From a checkpoint of a small transformer trained on Wikipedia.
Training: a variant of Muon for these matrices, 321M tokens, 4903 steps.
MLP neurons of a small language model. Each row is named by its layer, matrix (gate and up: input weights) and neuron, and shows model dimensions 96-351. Each number is 128 + 24 x the weight over its row's rms, rounded and kept within 0 to 255. Numbers have three digits each. A neuron's up and down rows have the sign that makes its largest values positive.
Before each neuron's rows, "fires on" lists the tokens most often at its 100 highest values on Wikipedia text that the model never trained on.

fires on: " |", " –", "\"", " by", " (18", " of"
L3.gate108:168134143108114107123144126109158117159087136109097139154145161134128128145134146112140136154096181132194143104176107118169118109163119099164150128119162100111139104107155197175164143114127139154134121123122129147142116122115098135089105147112125108116111112135144137139145082147110123125116145088127145124111128122111144084129114135105117157103161122179162146140104098162140151150097162099080131142078160146083115151143124117134159151125102098114101156137120123123143096124131152123151099113117142142121123134091122166152136125140151167099066139087104160121128089141163106143143117121081125135150108081122140134115161106129109142108065142114127097130097117167136105139154156154109167156119135090124117157106137128129138138116156191131128119154099186154118139124080099
L3.up108:139090130140128107154123159157157116114097086129113134096162133112105153117139140130120163097101132168167118116134125139137100105180161155180156127087143129132135125095108225140130113099116166128106135109099164120120132076142109138118122138129114152111106121153116178144137123155111117127168162123103084077102137142130159146154108105153170118129194154133131126128143122122109159153142147130094104139119124124118133124121163177102141150116110103081133114109089098120116093107139123118112133096144117136122116140099122126118153078137110105130150143110130134118136092129126079148111095121122130123122138118124157151094143167162142134100141158109205055079102094142123127138125120151131105151153142150106111150089126144144104138133121179128071136116136209122105191096082126

fires on: " |", "\"", ")", " War", "”"
L3.gate153:122123179116120108135162113146120135096150121141126154168119117104129086129132133150120141118111129107126144119119134138160159102109135142164105112085134113138181125124110150125148091086109087095143119127144128170163139147144107183081144131150126127111110153150087135151121139118166130144171131138123103134090139106111157074149127115117113157156169123177178154108130083121099165122124148117116107141105142127123140110161123119165132120118103142114148155109170080132122128109148150116134132113144091110123160183144143125190128110130076153158161143107069129103139123125127153139135135093140120136161090126136138143156142153105142089144089157096119126105144069165126117131128152110105140164118096163151086128137118146143119173149129108143131114137158183111061128133128124
L3.up153:135110130093124145119142107131169160207167150099116149169092155099126096113104107107129150095045137149169108075138083121130117125112134110107132154104127146130135120122168136131127125152168140118118122087126124089142125132139125077122119122157115117169143154116134144100147137147161134152124112146104120105139141121119087106133134171122180105143164091089148133110094092118128165118105138116117111131107131112145076194160111143138142163104139141089106142145105136151141095143130155057089123098100131123116140114130121119161111142103137091092088169136154116108116122146155142152104131120155132108145154116109119118137155118137099146105146180099151129122090114114138128118127164134127104152117112131149127153111117144115137168159094135120119106127161132102108123115116140

fires on: " the", " that", " this"
L6.gate870:135136132130129140113123137146159098108125124143120151124126112123153121147188154124115179184125139147140138092127124103139138105092132153167147137099166089114105120136155134155113133127164131099141133111130136181124145115109114144154171085131143111148125104166121105102161127178147114125141127158137147149092130187118116148110097145150164107113152134124105148129113117146156128156112157116101144121108162174165136123088122172174150115128099110078122156143092172147102182141105145131108129151161167142085150130128123137142155136109103187121127131137144144088113176143091083136133094157142110126152116157152132131097140085114154156154050067141133113113146164150117148144131162122133127137134119107125170096125073143120143118160152111163142100142142072140125091147143158
L6.up870:091154106117135121131198137106123124113105134133174130095093149122144123116113115155136100177067109138119142161087168119117145133112138191128126125134142122096156189121117131085119124092101128123155115126140118097143144144133118128121166094121157138155148106107142131140105109102148169123114142128142115111125094125136140105128139124124158132137124154071152078104159100113111143104165128105065140162142106131108144138123120161128155147157136123140111053153140124103122173166140110090088126099113154150164102087108122140147128105139131118125157122139139119134185142117146096144114136078164129126103135093148104135137116162096151133093124133119126105144194100160128161155138137145098112100118086096179111137107161129098137139129137131109181159102119134111168161148096148

fires on: " was", " is", ";", " well", " been", " it"
L6.gate509:121087105129124117148114144128134099129103114118137142096117103147133151131110123105122102163109155126098122145144091100138097154099132149120115160157130135110128120112134093135131138121125136166122136136129101140139148122122146153103115139128125093093091165081145115111134113104089151126152140167122150176136142099157113133085126143123091126126088111158100119163105125094130073095128101098123131164131142124117141185116100118129140142119126149116169088157146119136114099143141103147156119100120124169147154121104108123108143133096136159135113149084075097132127138133120104116131130144076122143128138102068116119116143135145089166105120075152146122098116141136096126123094154130168151088170129114129118099123102101123141155138088137172150136144131097147105127126161173
L6.up509:145119151130089092112152126125159096127145117153117149108147155156073067136148147112115166159118102134095089105143145117105146136108111116104184131120148129122130170099147138106130156093141117148106152100183089117146139133101149171110130139107145121105101136157100142112101092171108127163149184109142127101106113116096130162103128149071099132058146100147106134102192131141127159150126105145163080077122154121113173149152105146136143142120108131142135122119136135109094087107159131134152119135120092131134092094077131085130096126103163127114109127170116128092090119137152144134111106147111096136126124129141169139156138096123136120151167106121154119144164149118143121140101154170152157110148123086121104103160129171103118157185156173164148105127143114155155128109118120

fires on: " be", " is", " was", " not", " were", " been"
L6.gate578:127119114157126139126112090148114125137131096130117136101115094145083134126128123113109139175116131168148166151143176173120116139134115122107139172091146107145059141146108158092111126105112105111172126135106142159109109119108145137115154097125174125136101108155117116131121181122093163098138138119140171152113092125123101106122154121150152075143087124099145117110105138140098063127158104133108125151139145132140152170113129177151123155126128139082120095171113169147123119132119107124105165135101146143113119136119081093182146141156104133143123050125133155101111088184122158115130143137118120158148126165090113130134157103120145093137076102142129134084162141094140117116101112114139119105154110143164123107097129137132125147143076110145102165128131113135112136184138133
L6.up578:125114108134085112106109143123175135139093070138155110137099131161128140131185124091123108113168111155116100148128121131149100113106125127132143153105146140138129146130094106084133135096151158101133161081141102130126113110134175158114121087151131029134137106140100196111143121090101179154100165145099136129113157149136140127120193123127141146126156135128113112149146117135077160112147120127174149123120148123136109136112118151121109152120085118148105137138119134150101089107110112159130115081119160134098144144108149132138162109125140122106119144126170176118157108128133130101145121178124115138107171119123112118141102137123129140128108134135189145120144079164150100134151118138111094097121154134114092089125171174131106133114116119148139150118160094099134099124139129

fires on: "."
L3.gate841:166148153115161122092113137142137136157161141120142139182133137139185088106112138107156095128119157118130096125115107104140172102137101159093148121177199118140096121134122116158126070073094123136109106133107145133159177109118102199167106124105125112110154131140126166122115098096121154152095100104113154136161096132151081140155133113128135141156155150162173107123129098162142122120121120123115114130105078180101158112142170109100134121137181097138153134130149133093114131175118155114163108097089150126105144147128128143131178149107120123150137146153093135121140164148136127097130089151116110102137088121127081122113177132129142148141125118112141152115150106138127108145153140158148109105118104129124171149111106154123092140164149138136130134115115089120142142139156194
L3.up841:098117115106136094114158142149184110117150154142140139153162124161152108139151143120138161087137121157133104137106118088120129130117154140164115154095061103100097108122160142142131118154098144131114103125097111131155129107080158166132118131106120116142128107157134134154147098127157152111121107143070126134130108146154136192142108101112129124142140129127127130137135120152148112141169079154134116180174164100138161151141105110135166185148096127109119160130104139122096155147113109147156106134143102144127114102140091126101156124170149158130150112130134140111137140177096119159141084079110146129113098107181113154159133104162107137141181125109124130138079141144132157131154181155136111122158084123124116134124122109160111165090139132111150139096134133129148148124113134

fires on: " |", " 1", ":", " Pos", ")"
L6.gate731:124134154172157169128127106114178158145095133144130164134091126163199113146128112120149132163111165154074077160147148088142145138161142141147086085096117140112140170114107123115126116120141167117117118154115151127144128133124163142127117136122152110129153102175162112086165146130127131121095139150125123106128143084129112119103097145101081112104106134150140174159122107157084115119106126153120153141115147179187197128132114092152096155167159152126132124174127100162150137093159109122128124149096130108141131115098113130146119115139124110127135145163128112149123114114094111079115120077123107111161125157091127146098133134143122133151170144143126103135116128106139127154107102119149117090196135132144139123147129076107170119131111144089201093169112130142180131107115157
L6.up731:089136086142103126114099094082087095169122134122135103158074113104163140180110175154135141152112147118130123174101147120142164126120122116098131082138149120124127106107113098141150176105127137125122131100123127081153138106105167169132141168098168117094147119157139100081136145118134105110128069107136150154142087076133099115124150118100130111157140099153108124118110128143129137121121082141142108135123152115135162132149109181143120148102143140202100141081159066123155144132119098105137103097140103145124134113144163160153116160161155124139123155126091126127126101137160102109121120081078131105122096161080132137111128137138109128116121118146082105146165114124118104121123109119120135164123142149126125124153140128116134121158042177125135138111148127110137134106168143

fires on: "\n", " (", " |"
L3.gate776:137108153163115151145141051126129141132148121131135152115095129140115119138113151133139118077107097143137128156155097151104094107147117183157124135149166124134171147131133111144160120141100054125132116129100160104116099154106096114158160124117149132156137161135097085124146126117103102094186135115149092093138119112117136112122098107147139156067123106115129126121131154083152094124149091108132090132149149140141146159126109190129144109163131117109115171118147137136141105119133119109151149134162134082146094120141119142165124128177145119123192158102141145095133128111138125107185161145129128124109142141105122129147089060189094139119173136126117108127105145062126094132156151114126116089151122127113114116134105114122148157141123155125130085121138139126155108131110101
L3.up776:110119109142140140124098125129136134142127139117131103142160108157089135106127154098125140114079147077116130133135139146131093126160131124146135108114127095108067115123125147138110092141076130158114167113082114155152134114079105112103149128111122132101163129124139118127157163054137116141109125127140126154080111112150111097144129115094116104097124145128136072113106151136127156136162097178139125085147152110123106117102112110117134165161128106108099090078129081147115111163099087104159164119189105124160124078121143158105110133152138141138177146112136125169108155169138138086148125073101134117132120167112131119142144116122113126103115091125108133162178152091133100091139128128154122118116159136186133083166139111098130126122118153143115093160125103117131140072127148

fires on: ".", " ===", " =="
L6.gate381:108172148120116119115114122095117150139129162159110126144155132122136101099095103111155108138144144116118104114120188138111153137099159187134118112130120149152104147119155169133124116096147093154146157128129111135122137129097125112185140098147145113151123139160144123093115185112111102115085091132129157094142124114116141116173109119119146125150150153117114090105123079141133108122108121098121107116122095162172142067151109121173132125147122124147115093160071166113085147159104150163131083142130109138140099121117108123141127133136122118135110126118125102158104075137100111154155124143136137116119102137112160129150182168124134146129115147107100163138127123162119118106129134162152143067141135141111165131126119153128105185153097135158150135115146082106072138132116132
L6.up381:125127157166144077074114137149152128156122109114128074176129159132139053138116143171187145132082118161146139110156128156124095165106162138146101155148121111127118096126135161109097184131105140110079129127148123143098097131136135137105129132120131070127124121145141110123121146103158136152130161088102091132139132146117156106125101127154119143137134112146118157098178176135119064074116080115164157149137124174124172163160118170145124137172111114129131157143084111159124168159121116120108144169094099129167092109119138162173142151126160149120130106108072106130142169136127107097151112112132139112087144152130143146149147159139078177095113138143096178140138136157139153143161114153102119117118134140127127162141120138124113171156088096148108104132119124111132129096132115

fires on: " the", " end", " age", " this"
L6.gate24:138084132112132160140125133132144087107130104141175144140119147114161155117115121106145118127170142131102152157118147162112136108153146110110136151091102112123137165154121108133129160163105118167130129130138105119135136148110143150176142147098110120157123110133135114130112133122131161105137166136096095149141175120100082091129131110130145193129118135132125146102168121122146110128096104136119181149082158114132143102155132127154170126101134101119078118132146122111134143114141118137107140096183125142114083101115099086133130133108127123152131103126128135154152142148130119133138115157124124139121109125117119165174081116111176144121136108134084112053173113118115157126150144103113152108102095126115125124152102140119153170116159117153113152160112117099144061181139174
L6.up24:114126142107141166161138139143177115124099116124158141117138100111115147139167103123145120129120135155116133109136134091082155073140107120106123182144140121108140143139168099189106189121082125155143133153107164145098113150151179124141138106126139110147084109112147144162106117155117131122119162141104149101141117126098121108112155161145134166132122128112169114133151164116142134136099093125145124135128127121127134100078140145117126149158140090121060091124155106120133126113147185152127159111118138154117170116176153117126099156135138107148141125130087130084157133150161099128117147122149130125177128100111116116113120130073164171092142138139132110138146098153064123131107157102108104134160130106132124134132168147100156173095094147158074143158155129134141126142157115

fires on: " (", ":", ".", "—"
L3.gate21:134152115136121146156102158144154118145127155145127136158147157140085095132137158152102104095124174147150121120170157116139145150123144168148132112158137133103124158167101128158126110125114155108117102154126105129162141141118086175156110114077132122141143122162142114140149104065130140114070076117151138148140145120133123076124115140113097127121128157149129114132097110117126126122125114083111166150109133159102130137164132135113135156124086118117123121158146107161091148126140139124109105145108163125107108136115118119173125117142126166149152127125104148146156128115127146128131109194089126086146112098158094105098141184188162131080131158125134145113094113140112127138119155115112127136105091163120138146140150141128111137135100098137144144107142079064089167099158079
L3.up21:153119139098109166135142142161141177149122127117140129153128136153144135177191087153136084130106143157120111112097145133144147146125117193101121100161091121133139082136100153142034102103117153117099104124115089134154145113095147148127104134121137116136155112155153102105126127107156125143087109138133078130137102131122115083125112101129120123146102126120144150151102116151141146070120129121120098123123069139160144131164068150155138154139102107086132105119113115134145122081113107141123106147154155175144092116163143137141109154094130138142130113182126119100087141128134079130164077091176125138163104139111102171104133093122143116104156158156148149105132128134121125126132132115160106131157116133126143127140139145139108087144129106178143138109101098066139164135160118

fires on: " |", " 2", "/"
L3.gate356:115110131131097118133115110151151140130119151109090085102120131160089087173128130109128115126112142139139154183110064115103074124130127137166128106115124083129107148165145095156120142129095168117149093133138162119163107135133159119111110117110114119142152159127156150089142111157118148129103149061116126145131142164147129110146130109109106112138097104097121146171104119128150105119138128080166078132153110178140113111112121133112140103144112133124122159149118122159112138141110145120116155125146128089111185086145109129115133123103147132142136127064143126083107130117153162102147114145114149136122101177108144096115107093120123109132130106085078175145158134117105080146146106146161143168128091100158080153118131139144111164115143125122125124146174121119135126139104138
L3.up356:140128148111142167117112158124141152116125165118163125157099109157093159110105165099164154093107098117095108115134099125112112164107167091131098134151116113135126163159153126136101086130112110144083113153097137145132090177095159122126144095099123146104148152137079137131119149130155132110147129107143130121158114079159104114069108124121082123144123147095115100141155111133107188151116123139158119088161106144164140136122115152133158129132156141143110148143105147114127146135122137115127153091150137091104076132125067121164167122136147160160139123116161072144093172165113128066142144112139104152121109137165148154109150143079112121126111131149142111128172130145122127132149123148122131186117113149157128164184143169148129126094114127094169148168157154065150118127135166